Weights of a small transformer language model: 9 layers, width 704.
MLP neurons of a small language model. Each row is named by its layer, matrix (down: output weights) and neuron, and shows model dimensions 416-671. Each number is 128 + 32 x the weight over its row's rms, rounded and kept within 0 to 255. Numbers have three digits each.
After each neuron's rows, "raises" lists the tokens whose logits its output raises most directly, leaving later layers aside.

L5.down1773:225148132162160098183123105085155097075124151105134159097148114113144151117117122124124111120112148139127055152141134097135135160071092113162132127135130192076092124117125115103132116156154097110090166188149201114156102167141093165159105092136106148068126095137058159102162123200114129134105117162185121161157157091157101091152067116052091155214151067164096099090126101122188165128141150098083096121158148143176138145121127128117162122114118141123108140169131126108164168132079151160172153153124128082157087132055158148110159087161110091155212118115163182082127169163144101112140142099143118166188122117127158127127148116121097119052169177154191153095133126111128122151105144053147102066123134165095079211145149141166096082089155164047111127146135103096150121151126145
raises: "sson", "ø", " Gö", "ö", "ä"

L5.down1583:116192174134088108120099140141173187114152111130125157163077136140114134096132133126144068140160106109126104116150124092167100122125116139120152120142156117080098109139123131179102168137136146135137139107135119127129075102127113120083139191124100094116156164181120061134139165116171109182132105191135127137100140159156140117101130139118114126157157118118129123180213119102113144190121114080166146177188119088152112113088151154112087074075178091130120117117202122146101125138119133138119100135179079096160114133137169128144086068161090092064073141161151082108180195102118137113128206109086144164144143184200034123092169147159081101070096116065062169139157125117152110114161140100131161086158126172115174136164152164189074108176113134198061061118154128096107099153163196
raises: " forces", " wars", " battle", " troops", " invasion"

L5.down1937:069127086081127081112070074115123158107115106097104126093157155156123060112141057098132063101112127131113133148109068157145105143129136094144113162071113169175104168092163114124110125147142138110091069116098074184178093138137092078104157099178150146127054117177138045159173121138180091070101164108159126103091124110139112159125067092156132164160191103142155146119119141160147108145099108095105123181147104113131115152133052157103163092123144128158169034156117095112173115137119076075188060136123121100130193171089116175157112070117151099097118139076166143161077156153161212119119151183148109055204102082083159149165119151121103152106136154132119119150086141151038104078117183088127124097099133129101140127178091094144151119108138158091162092083162186151089145149070138
raises: "ow", "oh", "ear", "ographic", "light"

L5.down102:087155125112144098059145116170140071154129093139058086194113206120168090150091104083124096075093101071162111126140100147091128159186098159072116102118163135138106046191106153105067153158165075125190151107071098135152122125114132140173103142098122181110158098106127138134156084113121134188126122095132103100108138163159120140067127130104160133097140138164125105113153156063099116074101170142177119136109086180143096164159080110135146152122165215134120149155137082183107157176144140131163117112177144158142174102106167105118141101168091140124102091095153122082130112148054166151131108078109173134150090113151126137164076118127116105089108167126095118148129130110088141153113104124181071092141054123060178159143100124131179083106159125156151149112131163098147114126165132
raises: " floor", " canvas", " roof", " walls", " Upload"

L5.down2157:113151127123173087068140138148071131148101119106132191109096061107089106155184155125062136115126102134164111167172138120161109106067122141108170132131159088132131150103140124123100076166129137112121166161111105128137104134145101103129139138138149114142102091131136154146144129118106168163109172116180080165091142169148072097189143103109135161155099175129098159204123146147139117161134072144107149180145135107102127131124121134119154133117167125127127138141218077129182140090094156104108130054165149127184188122163167126131130119151100129172111097172176150136158110108060106145110093104122093153082159127148086176137145190205071172172113157146135127139084172122197137152186111171140127084152141088139125075135117133099140094100140141102070136142087147183141078175146067
raises: "atsu", "agawa", "ots", " Yam", "ami"

L5.down2749:157140146172095126157105136158091089150167108097120200073070112106131158113118124104110112145144191128124175179134123120154119126158138124100058105094124110062129137158129107138094130115117103062133049152124085073170088168152100165171106073135135148121112121137138175118104108208175116098135127164141158145151132160060152124095079126152076115147085153102185115132094078157114104077130140077094110151125177123144200114116103141125152170110133136121102142125124076033182121090119102112102129134129092103169098113140131124129109107142075166153100097154160099154136034255111126155143117181088168150177100156156113116090145145094134110160072101092108141128064140109125165087171255116127099109127198177130175113146090085157130134111120111164122150142127111120171113122145143
raises: "ability", "ive", "ress", "ment", "able"

L5.down1603:142109136150125117095166127123101133147090141100113094192133121129148123136110150149155132099164146130109164162088077115142078156134105176130076117085087183090132121115072142165172094133138111174115186173129145143125124127163165089139112124132145144142146162114131108104139121140094122205128108124076155097134099171106154175105146173138122128066107111156095159200132186112171153111148171074168024082115141130114107135080095106149131117164139142147170156124135117135118114154106133076126125203121126125109149082193088179158119098159081224152155153089058084132100129133140153125115132157067137210135159153083133168146064152113107086118120149171092103169159225119117071124123072119078100159128071147106115154143077088119132117115191146111136093124166093151167097126154104
raises: " entrance", " opposite", " buildings", " site", " adjacent"

L5.down784:179134076132148099162121133123096158160124107143152172201099123147117136091102121141139114111116089123120107122172133177153083083139157124128029141122201135078133105104110095115144129167151131069179105110130131128140145079102173116176154117108185144097114096106138125087165155167081107121149110107115104117121172110106099150099162095163123133189140146123121136089146047168153184146179106131164151191083097089141160135150074083200079138101159117142110078100101139118131086118133100122092142139191127155097118075123144096098117144105117119107156119083114228128126131152083141127126132148120078175126111141161142134114134108120156142146071070123120101114170113131162112123128100124068163162133113125147163177153120091111120110159121122127117122173138190225138109141185094
raises: " screen", " starring", " sequel", "Film", " film"